config = dict(
    num_hidden_layers=15,
    hidden_size=768,
    num_attention_heads=12,
    num_key_value_heads=12,
    head_dim=64,
    intermediate_size=3072,
    vocab_size=13729,
    hidden_act='tanh_gelu',
    norm='layernorm',
    norm_place='pre',
    norm_eps=1e-05,
    positions='learned',
    qk_norm=False,
    attn_scale=0.125,
    bias='all',
    tie_word_embeddings=True,
    parallel_block=False,
    init='normal',
    init_std_qkv=0.0193,
    init_std_o=0.00353,
    init_std_up=0.0193,
    init_std_down=0.00353,
    optimizer='adamw',
    learning_rate=0.000509,
    beta1=0.95,
    beta2=0.98,
    weight_decay=0.16,
    lr_head=0.00425,
    max_grad_norm=1.0,
    warmup_steps=285,
    schedule='wsd',
    decay_fraction=1.0,
    decay_shape='cos',
    final_lr_fraction=0.05,
    batch_tokens=131072,
    max_seq_len=1024,
    doc_mask=False,
    train_tokens=1029000000,
    max_steps=7851,
    dataset='wikipedia_en',
)
MLP neurons of a small language model. Each row is named by its layer, matrix (up: input weights; down: output weights) and neuron, and shows model dimensions 272-399. Each number is 500 + 40 x the weight over its row's rms, rounded and kept within 0 to 999. Numbers have three digits each.
After each neuron's rows, "fires on" lists the tokens most often at its 100 highest values on Wikipedia text that the model never trained on. A number after a token or word is its count.

L2.up796:516527526500474525515475523484547476440449524464499510472523519493463494557515504554533506527516478509483565491564497499610509419504464465499514509521497477484506474484544531528457563469458549491510503462454517457492468564513502442448525527511433524517510449512509486528517519453481490501483530526498463469518469539500497540509546412582507521459521520457532532478488482444532486436355
L2.down796:526531483530384515479496460453460516483459561500494565450462498509485511472469543573485433532587485528549450495532526503514541496510542469515529436463492480446535452549485436517463527509456511460598528523530483520480493539482527441465462521506562468393468513545532586503435447527455495510547441421507514477502526541519476454496492474505491498461529533518483548506529522545538561448563
fires on: "\n" 73, "\n\n" 10, "- M" 4

L2.up2543:514478511510501521549429534506527505446492491465480502535524533473480504486509548471548530472559461555539457507526459588524592474495455442497486494564562523510558474506431524503468499535472535530521527480487488514509524480533462472555478513508473537470529511526498498528479454484579466524567564540488515511542437494489474492429480456423508500494425496520514513495485518508597466429477
L2.down2543:487479497570614504463533462517477528491489557493472552567475485454437549522423560512523500510463557519482475554509588462514558476501513433499488508435482451486494480539482525510491494574486510480478531501388465563433491524521436517524544498505525512501476551453475553549559523420508487444521521481486506464544529456490522538476555462446508448440562467535479506479510541464400545538475
fires on: "\n\n" 33, " |" 21, " station" 6, "\n" 6, "|" 6, "atform" 5

L2.up2399:560519502546480516496467568518500482478429475497490468495543529441502533507517537524469573484534456471520489476463489587458560413500509458502511469584452562588546526516471452518401497498570529599502530511472514558523475519511465576520521485538438486506505472505488495530503525512592466467542447553501497462528429488512536561509480517500528497516538509504490480518524528450518448465504
L2.down2399:515563522477559465538498528477515521473521564467486538558530446415475518519490521514525544524524476495474500435581484517499565380544547462504536455540480507564498490486536469465492478491492473536510532478431581478578429549489467555527439489599435480481482495544552493500509487511556561467560483584554405467414495577543514551482539483495543472507445506451417521471504563473455452517488
fires on: "\n" 25, ", the" 23, "." 23, "," 17

L2.up2590:527498483500494542531531470384506517486522549491527537505481490526478506484458417555500490571541557523572522490455486459478495471512517464495505502536413524540459519485534469485478489497500461468506560489504554527493436477471468573510463572548478451486564502478450484506417497518555532429536513464544448539501455492487502562476450440464526521479468453506530545494469426482467509489525
L2.down2590:487529493451479604593557537556530463485554496457515544462458537472446502517470443496520502489554546546474469421440507516507501574508510494490499484488508530511544534491560556495480439487476476448553563506470487498526561499509467462498540516460504489504503465503501464518504546469545535472461555466502507433451515565480510583565551560522543570516406479524491487504547508498501515497550
fires on: "\n\n" 59

L2.up1:496566482467531551493481575543465479408514462454508477458518458516472506550507452538461480527512480515484492466519471499544522432473487476542504558467457516511482481495467473415430539570523551520458477537468558523549449466481455504512550557532452513528481488467509504527506456491496465576563504486465569488503446494485505507514512459458506543546517523527484457478518518490442541461448
L2.down1:472534551470529561554486536545482502415493510433517432479551530453505529511539459473509544558560534494496487466545511540492493473500448394534607547542445507507462507500454495486475503509458487472454551542414527483650524533516528476483464492487481464549537489488439525496450487443550544525525457505550455441465509563482529484514551434454562521562492428493491471500503511489470541464469
fires on: ";" 17, "; D" 12, " |  |" 11, " |  |  |" 9, "; N" 8, " times" 7

L2.up2156:525504526504499521480551493537522487495483478471488482513488573488500503447501447580609500516560518532452530446524455522538491443542498445539478470504490521475486480485419502549492431468472499484506518384463449494474485521469484508444519555553427565513475457481459480535482525488467567510513479521484490456541492527504542518522512432495517513468510458461466507538506542522541502480504
L2.down2156:480479576480521551477444526496514575468477519528499546597479457541539551525468493547593451486499540541480591453554490549497500561510545501483492474448554531489507453459543478485483478455514507470545521488413518489591564532480522533479474490502507476555498485514562506522557511453444523431584529475523461516501563419475487472523481508571521421414505497490514543508493493470503553513437
fires on: "\n" 32, " =" 21, " season" 4

L2.up3002:559493516494588523549510492483469524486509562456520505497527511445521414464531448488463443492486428487463508430527510594544554518528493478508501488512598448547497553549519443502462535471471535579465519507469522450526500505449471535419471539575474518470492494478458533460528550493527440536444525536509420462509461486488520461465518534499487505560472520509555469471541551455582470448503
L2.down3002:558576496557513507552488493541452416446542480520518501511541492416537466480565513496465473512508485495451495464486543536526510415415463538473477517497487483509481599504510538538503527420506453575509551512554551528531478535468488527517452444481532479462493511490497469493493421418491460486513432470477513451488536557494488541583550576530521546583469534522502514530587522461510516441426
fires on: "\n" 61, "is" 4

L2.up2169:482489529440514495512488530549475454512536472524575454452475435512489515469487485541480454469472489497479550457492526484533540456486486448519490553442471498516541527471465440569496426462485495483537573495478479426541521540451458510460500507501469560467495354531500512492525534514522574485532491515494444442432451475495451490528462480447535471525511473501506535487504580440494513537410
L2.down2169:461527448446527524507436546493501446454517544540575539503524521508522423519487524546496509476422461515519545540491495423458483516508473451477472461530468464436500512482493452565493476430462432430557462511397442449550550509489519509523528618467595509485515451480427519501524522477535562464426533533447483524549464530512523509489552481473506518501457530533442518510506507520477553564483
fires on: " z" 10, " k" 9, "le" 9, " can" 8, " m" 7, "ge" 7

L2.up259:516513471487539514429513539490421485475496516512533556434524483525508485498473529503446504501432552486505471479529504474526529550479484494526510485459521559619566566516506459489463527530431563548516542507498518480539565526450537513491554442526542537556521495531453468532468465437481515518483542481479447431475548420504518522513541467455522503531481448467476499454508507529479523584514
L2.down259:446440504486492466539475485492517505536502555528514498522601503498515489503539529533474496482478534508541460505498465447474539489477415466489494444477475520636554578432557559470544547535483463583497437573322515438453534482506545543510471488428502504467498520543542512458566439449503503511472531542473475473510438543434511502515485510573481506425461460448477500454464521458478518467481
fires on: "ev" 19, " Dev" 17, " Comm" 7, " dev" 6, " So" 6, " Ev" 4

L2.up878:460570569474450508486423545525460535512537446461592530513499467421523512588492541507482510525526509535551557510493500487463511484440562479504488495505485540537502475503528514427570447408540479540473446562465458424516478552506474557452554483474465426476512486509439465441477513506554488543509466561561459428503546498525496487483494480520479459608515469523475531517547537504509482552449
L2.down878:520556398476540489514495538521567584482472513512526530535405441495513436512440531461490459450488510464464545506485453456494543441470485480496473470458516510397526496550497544549531564513529545524458557470444454499420524498582460558505463426410535536526553521449486534461553498520554532484487548515540429471496471537492516541598487499510469500470496528591481520395517525586477480530506
fires on: " pl" 22, "fl" 11, " fl" 9, " Sw" 9, "str" 8, " Br" 6

L2.up318:553557522493417540514513491494515498433493499530526464526534539549497460537537492512477530490540519473542497540432399468494513456516457446521533513528417566464538484551457483479432587423524558571487500544482507502523502517559525525525521495572428482535526481478503535453484526527529459540542396567522562510521501501503476535456522409483462557462479459546562509506490493497442489475470
L2.down318:491589474473508500508457517473481488494520536437547456507522504444514518529525518521453512437537432421488455546479519481481530453545494446481524525477531547467535477465470499507422524459493448478496501471467473509459452555465496563523487511577491545442440468508513511533547455525429522470543501543504451495515518506464479497474444438538595548535470529528524537445532505532475509501473
fires on: "\n" 46, " |  |  |" 7, "ady" 4

L2.up1865:496553486514479442490550496469486476427503461473504497468605542487516485538565460521379519451536566584486512468404544495500531548431548508479523493529512537548453539542453521445496500563510550545446512450537514473474465553484497535375514457534487486533589458516446484545546534484546520495451554491456466474476483466502548534561568476501480498535464539456520447466552507517446467527430
L2.down1865:489423422463516532468493442524467436469462469552495432463487516437486508425489498583462485524530456467444420551479528471446508469532524479572489486453490479478557487480493516451576490543491554460483485486452493531505532506479557479411459445512454513534548465539546469537559608498484530509505459419500468461554492518552506537494461494486435420448504460480425479529461529486478480482479
fires on: "ah" 20, " by" 14, " Joseph" 7, " Ge" 6, " Mo" 6

L2.up1895:461501522477525539542533524537517485473520366461540440535468531551489545564511561518459553505518475500470529548514453461519466519470498516550479542460467484467481550505566508471516461490536516471500477555478526440505525534478487573449571439543449560532470530534498544523479529480523432497473471611519473477490445542502453450402554498504507431495494437504488528545525544513503554511452
L2.down1895:475477531523493483481485515501496513575439506507535596523464500460487523467514522513475533467477451467534504507425525495529473504495447465553435497508447492461478502483585485494497493488525508513475514553458423555458531476537582558494533467511527532498487456498574547538533494442458460568544456486552560549525535498414434539486506512521483516528461487474557488458496477477448529536470
fires on: ", he" 22, " [" 15, " we" 13, " (l" 13, " (se" 5, "^{(" 5

L2.up961:502430522517479524600522555487477493465525443476487471461571535447515517522512534500480500543501549452483501496567504506547474551512561474427516522502499473501409553498482461506578459474506580534468482511527492442553547510437484531446544576486448475566495531504511473595523494562567427527485481460554511549492467544511500480497486493544531452614543549558469534427515594465426541531468
L2.down961:474467450503492513526556480496507522479462496483573518506550544460537523536498461509441424459506514466537429471466496517584527550531527554548558531471554418497513504539482491488506492480535527519546452545387563577457459459522493486538564509541509545443502499526500492541585457542507506510467546467477615546474554510529439477443430456534531491531486510515507462587489468474486515495418
fires on: " to " 32, " consist" 9, " and " 7, ", however" 4

L2.up1577:478553522444518490514503519503560450463504527417502495484511483498482507543502529531438509519545519490466475552515528462535443531511483472480566457470519546483451431484565485457565508495591520500482500513418498515493471565520386428474503507537473495553554563469498538519566486500546496524485485567520580456499428544462462516518487463612522554572519548503560452439518577483528473475439
L2.down1577:498490464526440448466505486530515558483501525503535516515502510488510487519468485484505509543521439510476475538515526465481454453556547549504511495452554451452547440493496505484560514527491472436579467458478589498486534587489527562500440536501497486453496460557539481515478502546510474529523462508421531489506485449465489479508454498472520570465531473504500478543463489504449448519513
fires on: " to " 53, " and " 7, "eter" 6, "et" 6, " to" 6, "\n" 4

L2.up2774:485531551542487517574486528437520531532552430447474488550484490486517499457452516460471525447520474482576462478541490477517492514463494461514553456479464518467520486509499436419520485514534474510451521500504567522557551459468408495467527518458532462597490471517508525518525521527524504515478531497510519515483499490475482424495530510522482545533469411486501444483494468447499462552480
L2.down2774:508587494540507503555536502484515561537481511548498566517459576505528526506530530501489492463550518506527545467458468517552535506483553508540458453476508436535513472532455545500595511507482448518483475507457599557489497511506463395511460487392470465481513553520586510520510450468525499482515582464518455464499533493512492491567457529474413471465467498512541490472506500445472493546561
fires on: "–" 50, " term" 10, " gener" 7, " U." 7, " power" 6, "ity" 4

L2.up2971:516546511452530488580501545513414461421559473465501500428482516370582554515482516488534546523560485511495527471511523494491476430533470510430501461539492459506435459480574536473526504454450506521515473552437504496512504509518486480425571432492445484519541518475484535490440505483503498466557447532575501399507481515484490518507491498482494484494489463519468554525497543561527428500486
L2.down2971:519420469559542504496467462486590527532437472457472431421410510461442495507492513408493532556558466521425468534443468538464572547522594488554528442495464487430495456491492529472467437525496494487549576527528457526484518485509451459522535448499455458451458500428568592523470444515533504524520517449501538521515494578433478476547455436470470541460554488520546440523509499533597447510531
fires on: "M" 35, " \"M" 12, " m" 7, " (M" 6, "10" 4

L2.up889:432559501509492492584499554493581512447552554482533450520449504549522462555523488528491528562526472515441496586477467504518454512479542482536555593530571463494458479468476508474420507535479485554473514512466449466482570532463480522478541466488504536428514534505488445428507448496486443566483427521458538508527465603517480475441481487558524460525477478466586519502540492528445433444457
L2.down889:479495520450514501524552562481540571458498521435514458464511473523561539611596429506462451471527531446523494444494557495488421416462465455438518497547487502518512535462581441492515549499508489587479409524403571451485481538505471513541526464505489491437536563475506533440498487527547416541504473500541448518488494486496424482458558465474478567476511498527493467522488496484519489501463
fires on: "0" 33, " do" 20, " does" 9, " did" 5

L2.up1044:523502534476476508570530486465556430551475467491563507487526550488482467498480432480416516482469522539495432541514491515510482465459429472490526404546495510592584483529420537531523450508521523451465530567477499385490497511455447460472500468482504583506471511482513457450489542471498529526525498490500534472530479554551519515476584470445462547475520487536515508535524523550502531415438
L2.down1044:477492568483500478523564484461529566503471474513496551467472522478526459452451420512440442442501542474478448501482509443506480445552539498554521435448441487544450507509485528499512535525467506525579461416435520496457439503504402416462434555501500519501584481533495567545570540432492533509551512496440526499488524554476522541506492528441556456546458504475506500529502489515490414509540
fires on: "th" 20, "ley" 10, "st" 8, "uth" 7, "ash" 6, "ath" 6

L2.up893:539487473477495547512450479573540492477525514433519487494431513480508563520497539530451525488493521555493511461565458519521535471532435522515541445561526473491486502440503532488531566564463548546497499518480492491516535481555487492520526506528429533419472517516506457536562507515536470511498542517525495472499479498554478462477515394459454491477556490503495527451490456527516471416439
L2.down893:523497487493533531479508401489488532547489554577530524483506493481489528501508540488442480499498515547481557485532486509550521552445527488442453549482544501442487572549477484486558575446505500445500529500449546499464469580499473525536486441445513472469498516524538484516529503424490533490486504526436531469545498434533499486591472524436519471532557601531487403497539478490569430539433
fires on: "\n" 13, " |" 12, "anda" 11, "a" 11, "\" |" 9

L2.up911:474493490513413478529538560506533483542510488504508528499565500490536495521515464518476559507510600517548471550447481511481444476474467533559526485472531518549483597516416455503524473552497552566500481488489530531498525480416529519523468552562493519463466475471480508540506497521476487578432443513531500536493556525553571488505548471440511512538499510489446473499465504500485519504517
L2.down911:504506462557448486548580484475523493535454479514478575514517484459488467451516533472539494464547507456499439529492465488469483513480382551463486531500501382503586452519541447519567520574569441502489492494382559428474441378472491490521541522475479464538540566439513472505464479463472441503527535490550447500551488471457512527539478493528484418496518430553476487504481428480535480454537
fires on: " another" 16, " Dev" 16, "ir" 11, " British" 8, " dev" 6

L2.up1836:474531587512484481496495505485546510454508469424447438504490505522570532539465456562474556466484495500531527502535478451466485507585491485489575572413444566506456524532515469504561454529519498507489499540503541510539499539571501533512490534481466486497487596514539473422369495517494536436495456504508488509511429530449514534470506477514531435499477502496596429527495489480472502506518
L2.down1836:464484468537550471489480466472489491549545507530459444487482424474523465473503429538460578506498439500493509521438534529515513552509473418488548466495498556504525478588546439554538545509507464485555525532486581477456456444517566543437482518474492565471497575490464515457424503501541519484526455419539495570483505500443402474398475493475494503573481462478529507498508468511435521475524
fires on: " un" 43, " Un" 16, " out" 13, " Out" 4, " double" 4

L2.up2342:530465527444474551467529536454522543505473533517555479492433465578503461465483440527504486523481530515508576423495479413491560430495557471538537492484555512518513533515501501495452454455418423577500527439500513500523585485460492525505515441561466551506581436502507508536498562491466557608449468474414441503446428533544580474468503525522515503559489461440548480513519469436391439559522
L2.down2342:515519466530502458449422530483492487513516558500501512471465498529517453471484531476581477498426578470511496493476504440570461499567600468518501542476455519495491498506578461514528489375482469547485460441498500551479553433505431531635566457529491540512501455449549533542523450492482521514558476461467501570489454487523534504469477532525512479492522478447584495513510465498460460497506
fires on: "." 63, " ." 5

L2.up2820:470495458486466530527489526449567480461462536528474509538442458454442496469537452526411489475500465505569533531531539551491551527509477478490516476532519536569542420490520536456491580500461528526550526588497507500497491545544456560442476508494454495524523445499445498578431446509551386489546444444524542449525495480446500514547511490502449484442481520473553493514476395449542484505487
L2.down2820:476542524511476443511480524489485464510523516506451546555517445470491448470501469485453495450529462494474493508478462493441460496500509470451509486501458456580532527508516488581519555473515541444462420422437493544494478454490518497455590412522435493490494499487551569466471532540496485423497489475473481464539518465465464496550488497523502538543466480523539534399548459500496478416531
fires on: " the" 12, " cr" 10, " Cr" 7, "r" 7, "- C" 7, " |  | C" 7

L2.up573:521500509507570541544536521510451529496588418485492475490546559426568537497575514501554531531480498489492545465476514507425398536449539525493492465496509532500536471472455490427561445504511483472452562486463468484483521517484552485495583573559488489405487473461471589552492499528539489508479459552540493394474406511505484471496522468534531485449493515488491485502477535478458522512459
L2.down573:488485488524494551530510524519520490502539516525484492484486589537474562471503524535477485562416480423562488477534489547492510488565506508481513481474475512531476483507493556494554506525543510457465549472487422497525512442559614570499517507535463472504560540466520536457500488549455525471500505536469562521504469455524451455494510457467435517437471519519521508483500463469564528514468
fires on: "\n\n" 27, "1" 23, " December " 6, " April " 5, " on " 5

L2.up2604:513569521520468654559481462476504479500537577464464467453455487433506461473521466493447513539534477510577407434534495481467502488454528467493548555542507480534442482473483510437516459518528561482470574447446547470465470520381455506434503500510467494520485480500481480525473522578555469505434507496500514482412466517540538488536510510523493472544513554464461527480525435544477482468513
L2.down2604:516490538492470586537479479541559486428546503430549473486502512516577513494529521454384531493553514466556487456532534493438473472488519455499559525550545526515506572422418534494537481469464549463445521495358539480551549499523477480485509466491455543531583442582477455530477428494501461427514481558533484464528484597543454543515527499518473534429417428514464446509531497507480543432485
fires on: "\n\n" 19, "\n" 17, " Records" 15, "HS" 9, " - " 6

L2.up567:557539478535510549551471527458413538506476483543467462512467549494458547497517612581469529562545518498458587532503482436521512532496502424446559575473513520515504563549408520542436430477516477514450556460511486421550587507479481469479496545543499504518498451545442485501514434488561518475577463510530507499461530477519499517550582436469540537472569530493471543525505556417483524511490
L2.down567:549420466550544522481585472467494510512557452584510555553527498539493540471483543510534499440509571446450532548541483527545483508574499493473516529475529490449496458549495527504489503525571456468501470433425462481460534472476497485493493533536492479494514493451484551531512515477504566492459475492510511429489530477435552545556491505508472426477553459461462582536507511517485525542481
fires on: "ig" 21, "g" 19, "og" 11, " system" 10, " g" 7, "leg" 6

L2.up1097:528479508511485498475480476454557456455547574455491475458483505541557507515508512461410535547507505513557470551523535478448505445449447468585542473475487569546485498496474499549517436507484527520579516450501509488495523477535485547597483524523433500517576492491471481498486496529550491544486475508498465473525466556570504465497526502485552498502484448492491414493485523441422474527557
L2.down1097:516470522488531444461489453534538536477446530519473507490511492545478460483518532512537488492496551451513490466501512429514509484552592529612452496433538499480519520509494490453460475474518522524484439363474473515424523497545345442551476503461496491505494500472524557521550460491493510543523503455482551548509485520539504533529459549525492485472507456525582469474487489491477486516479
fires on: "." 27, "\n" 13, " found" 9, " | ." 7, " can" 6

L2.up1039:444461525501481498521525501555596435537509509470465449528601420498520519449541461531491500528537472466530490502489472500497476492513489456512591455564486517481530485549488551466560434506507529506474547535481548491519457498505524547537476490497499468533536457489520541498514495513471511508445549525535595492537484523481540532455461496511506531492486507426553477449473425512458529419522
L2.down1039:568479449466568450545558462483453504502557539485486518429510412482537524489499505442490550568548522565510533546491448494588516472509479480512518537529556545500498506486460520434554476510530447496416429572400507453474464548463523506477548420405540519500452511521501571511515570469500530497499498497497510515448510486530491491529562554533500473555463451485486532473560466482518554535528
fires on: "–" 28, "í" 9, "å" 8, "| Gold" 6, "ixed" 5

L2.up1232:493486503459498455485569509442524445455501453497493470412452411488473520585502539476475527481540556499522534519542539572448585471491502495456534506473498588522451482519498507503527504541481483453549516559507563436571532562471495485522460400483454495525440476486545450435450502452517443474508480544460471444486500535593435448526455495480571471516441446518547517455520494490487471479464
L2.down1232:519448476518508484502504468504461526484484503519530501529459455418509508574484588501527486529505493470504520582492514478467541484513529492580474523469533484440481485447501506550488498506470483602465565497466512465507525484456498490444532514439481506506458486436495538516517441426537447538485562510422419497457551461558458455565484565516525440534511515462495418452501538536500454501533
fires on: " pl" 16, " present" 15, " conserv" 6, "ode" 6, "| Date" 5, "| Year" 5

L2.up2080:471459475483422521495513493462475503457485518554512440515495552558544546515491508447506516523583529506523577426540515538587557509446463429508526476569431521484457458521468463521498521472489517532519529470482515462493487480544496527496565540502498535500509505480508495558495520518543530456467486492565484547454519465501504507430512559528497578496546519469506550522492555469518493417556
L2.down2080:525472547557492500474543521499527382424510545537443578506529515478398582506521487498593506546440519520490436453441523495480483486507528456491549485510605491480539476473528557503525489553477483498448471465411456509486526448456482496374527525412500491476531513537509475544518493555550534527456549421451438534478514493455506483543528458534485475515451545480427467425516532499478558469488
fires on: "ive" 32, " Rock" 8, " Campaign" 5, " Their" 5, " Service" 5, "\n\n" 5

L2.up169:538659487464478499495514529526544529476545539476563498490530441476515431585478476513460512476534522517541525478463460539451484498527534494521496568490488513458501498454426549444467524527481473559512553476478491428511540548463495528424518426537453498515544483501439518492462516507512491551544396496621469475494537584547509539493559522544530459483520521519537451558547554433464417487398
L2.down169:492551496510495463503458542524525486483539492454505445450487489466519463571495557513461569478493521421462525548479513544479513571444548496567487441534522547492527399516487558491549499448507420517497508486469460475507506517467517546457525477461510535430481547512617477402482452547502460453551494476501460433512520569462424463454505493395504487470463456510500461517504520555536566515487
fires on: " do" 16, " act" 9, " could" 9, " may" 6, " did" 5, " can" 5

L2.up123:432555563495536511466511517534486530478504432394461457506511525566514450571477478526435593510530505528456495461513484463432524432531499444418551533501467526540471472495549430505479446474529481561520490555490540481492433538534468457555537454508498524529490462485498423408466495451518515477569454543467425446480495491531461528443500455508488491525433438434601508461517479489545559481481
L2.down123:420484529422499529513425463574510386470559495484448441473548489536534487479540493528526526519535537450511475606489513516420501482461443480522552514499534475477507463579505539491455518462540476508482483402462519449582487545465601491444497516468510525549545542487498472475510467561525452518525536498434497496476516483477550565452549451538420483505456523515551482539530390553459559446559
fires on: " Per" 20, " Un" 19, " un" 10, " except" 8, " out" 6, " example" 5

L2.up191:463516587511510583509550474471544503496585544506475496419449407508470520523468534420388547503534501487459477529514517503521484546499495495558551504527524519515571562448482374517477457529484562476431521484485498559504574542505499498509533458503484454484537499476466514471464488467522479512595560497451523503467501458530422464435528515482543414590544516511499443524506578491477583478505
L2.down191:475477503509540525447624521505500556514572487474561482502517584489428458514500415519527479528554528488413457510474477577374497474399554497527501463549418506441574468470487487478477505454417465499500482524445447473476519483525484539520511459513453523543509445424544479505503525461518512508473468433422532421504542478564515579504401518511471456511581462498547541450552525544503450489466
fires on: " Har" 12, "har" 11, " mar" 11, "hab" 8, "ars" 8, " ann" 8

L2.up2945:524565504495536534569525468501503451478500472529564508490570371487528510494467558535360548539528521480522515524477541535519485484447451455459525439515414507610529562512500454433457496481460499564493538382467530517536514433468507490541583448537512452510567531540440542563536577479540525535472493550499451416423496540477591463460517504490486552489485542507458462535532535457480527436476
L2.down2945:440504434511502533534550472530475489443470488534535515435525551494550506462531564482511447479472494504514520547524499481541491482514516499523531486517534504469486469493529528516494520483532490470388562452367518542513606452448407475501529474483521453474508513492560492509567456430528554482523563503518500552572483578576569580511450500511480523494467496540413484445504472453473541515495
fires on: "v" 30, "im" 21, "b" 14, "m" 7, "oky" 5, " Tom" 5

L2.up1414:473486491519436501478549526541514535503528461483532468518527531426559500466486413495431515454515502528535460517453493605541475530486526523485496545471534526471527505477470456497547550530545506554489557495489558469494560498536435578523525457560527539476521503460452520579542431492510515603505456498584467526508462545526528467471532517485505523535547525493529461524521505451416424514473
L2.down1414:408436483498481509442494477529521510483428504478547445474473528454461435515522522535520472449487529430509497436486517516530456505532447514508533512558575420501486511466441448454497491477457457582525418443475503397471530536572515467525496488530518526490501508477530517454480479497483495573481486516521507537494486460517536468474497499549493493450509505542444435511481501543551485563462
fires on: " can" 27, " do" 16, " used to" 12, " could" 10, " does" 8, " able to" 6

L2.up1739:511533494479516511519509497457516494491582472524483491498492521476512530482480473508426497516557543499495538513475437448433543469520491497512577549538541512533577537516435445474438489501512576577466494460465510489508507495486556520480484494524498458456532482521462524460507542490529437445563447559531513540539467511449443534507525383481464548494452522523443424507497497485482535515521
L2.down1739:509495468582441403476530576452475604452507563584534506520441493454508492488608489580526526444431540434354554501534491484490506494549435536432529509467474492403540519478501485523495461515558495520562505475451482532500571458450507503481466516450528519528556516513500498472483568442522527511463468485532567527525506549474437440479514470512535526461585475526520498500502565545494446542531
fires on: "\n" 22, "50" 15, " app" 7, " drum" 7

L2.up1571:491428510535459512513465564472499551427460452499491505465505459443518513602511516537525484510428578519549549529491484553520466459480468424481521513480511489474492513482544443450390483470526480538463498461484559510510454520544435525499532496481501493516538550536471457487415474538457541537529479571434513479474453509510459471430525473503512484557472502552482486560517505501465486569557
L2.down1571:460592481544504488494472571551467439527479510526560459509481509508421525571462554441548476472509509505555545487484549539479458584515468433521501519495524515537536490449479467467498500522500456495491499575333537495535565530535499501514500442552497510486467496444532477520502449472427476543448520532520521527542482467511489411492500521507464572479536465460458555536476449532504525533484
fires on: "c" 42, " km" 10, " climb" 10, " mountain" 10, " compet" 5

L2.up2803:503501464483543512459530497438612549501508530454511431516481516589485492527473542526550510505546533494524485470546478565559464393472483520470484550543496460498485475460523494540481509543528486477503498532453535466545544521490407493521499487500442478538523523521455480510560481479551485581426457514508519461473476477517499372444484464514522456509558485465500416537533548548467501483514
L2.down2803:408533500527494511485443446531515505513415456498458487459463516558455492465535485482545529518496460529518490523549536500509489500518569442431477433486524397505413533501512448542536527576535509484486568490457432457504505468549442514530528488487550581449511473468431610484538511459567454440551528494534440518469505501535561465454540541468505475527445466532547502517482535484450550501507
fires on: " what" 10, ", which" 10, " that" 8, " which" 8, "s that" 7, "    -" 7

L2.up1190:521478543492542527494441501476530468530508533435558459502542493542478525540546443531488508498554506506479532499481547556492534496497530429531556459542457522502537426499385561536484479599444497471567492514525462480526573555484539503535475471477486479558455549529489512502529516496465537523455425548522483443555463488552544522602510532501414509505559478500484472582475486476479516533524
L2.down1190:483481478495488440471518548558515533515470526553562533531544476540484514492493534536479410483444569483489488472463528478516475506443431531586456520481482443508489527536515526520489489535512484498461518486630434566430507467573503524489466526516461498493516520523498443492496485449514471492519475463529465483527446480491556500476413431440509520436441489498550489502520455505584481558451
fires on: " to" 17, " at" 9, " it" 9, " at the University of" 8, " is a" 7, " is" 6

L2.up464:529476473452484518500472502499431494504590449605505447510564533498506502525513513548544465487534516484546485449516494475545470505501481468469567536507459516577445527599481487500489497447480516462507544508483515527471524447472500530541528512507528528495496459460441588530447505522513426478517523557448332527466526445500470553453502431545527529459573544539501467502533487536374589473523
L2.down464:468485470480476521471423549628506432453484421495509478493471470513465472563477398471574447502483519500470539515517483482583488504491505525494447548606409509531440472574558492494513530508461534561467505501493459492490529503435433518499567513488526579606467473453472555575569553460545519450507492432558496433459490458447565558491574460518516569542542488520497483508468460561481574517527
fires on: " single" 24, " The song" 12, " original" 8, "\n\n" 6, "VD" 6, " | March " 5

L2.up1610:518554510558533481474459500470550498462470471483565478471504549514512545531518473568484577547537424474487558464559474572445503515510519465438557590577490547532485511491422482511446497490485546541424481474542517516503507468488467561423515475535488534550530474503480515413536498508570402547529488544510498520429484544523529469502557442484487552511491520508489535521553508481488490495491
L2.down1610:504506510494521543514557508513474472435530499453526475439552517533561489573565532522456527554547465493494525438538498544501472454471487448455584546517483568536448519535474523474481503460487520566462545521387624439565505579523482532497544510541470481494560457494495491510500492506577491523496456542492415491444432522481436484451569522501549551535509494482521487515530528438496521446472
fires on: "\n" 88, " field" 7

L2.up1726:500502521561530475549560513493503448471526486429518519498549444459454543485514497508493549515537444564542551526534486471548513537465471454437540503459467440547472515570474491405540474497441503508486495540484562465582460515474441454511506519485514482531455517465472502506444518499497496534429535488447504479406514533498462406450529513458545498569459560465508477507514535508534463521501
L2.down1726:458498522547490480550520529497428526500496487467512504509565477492490421529457491514573470556621490473558539486487489521471495560445473431503544532593457497534507473465441540418560504523440489531552444527439559493458542574508480515474468518509548556416504497495488432549551481470451619526530526515531425478483524464558512462460561519421488541522429530509463513443515604526472512530488
fires on: "en" 26, "mann" 8, "sen" 8, "ler" 7, "pen" 7, "eller" 7

L2.up16:540476486458500524485489442479518495522507492517544504484484415492534507475448547466475505524526496476460490422583462467533527348506510446502530503493498504509464538527479480431491526481506547467470523490513587496486573528499486535534442434590494575499543479562525498456549456512569555538448483534518461470504440568479511525460586492529501554518578446517488479514487534517498505461484
L2.down16:546521426480466495451469534486564518504493499598474541476520562544485455548510537459571528479571486414547483508521520524494455407566515517518515495568430445475456494497460486554519515421479525554564556538487527500427480486528546554484527531485482492515510527474367549533514465439453531493547441504500519519498530524501504456440537495534498493494498491527471506480544513506487526544523
fires on: " \"" 29, "." 27, ")" 15, " (" 12

L2.up2190:488483535458541525536534511505445443461542499534553452466471495462548582519545492501514489486491513535450492474498493537519538539538514513509494449498504500503459452446453571500585539535404408466452564449438449465502513503586489491448530522514475457545553542469565467549538543487507495496568492542575572467521447558574521407512510481560539469527586490471479535567548558513507510589518
L2.down2190:465478504541469494466480503381483557508503485581504475474461561481498455559513573499524588566514438481456516507476555531454408458447526515598526414521495415478493512487575545531488525452498447466481529486511459484421498503552556482502462547481563497458508574493466441579526458500509496519513497466508479444499479527509426493496454483394491453460496522497484459497596484529541523500551
fires on: "M" 42, " \"M" 8, "American" 6, ") is an American" 4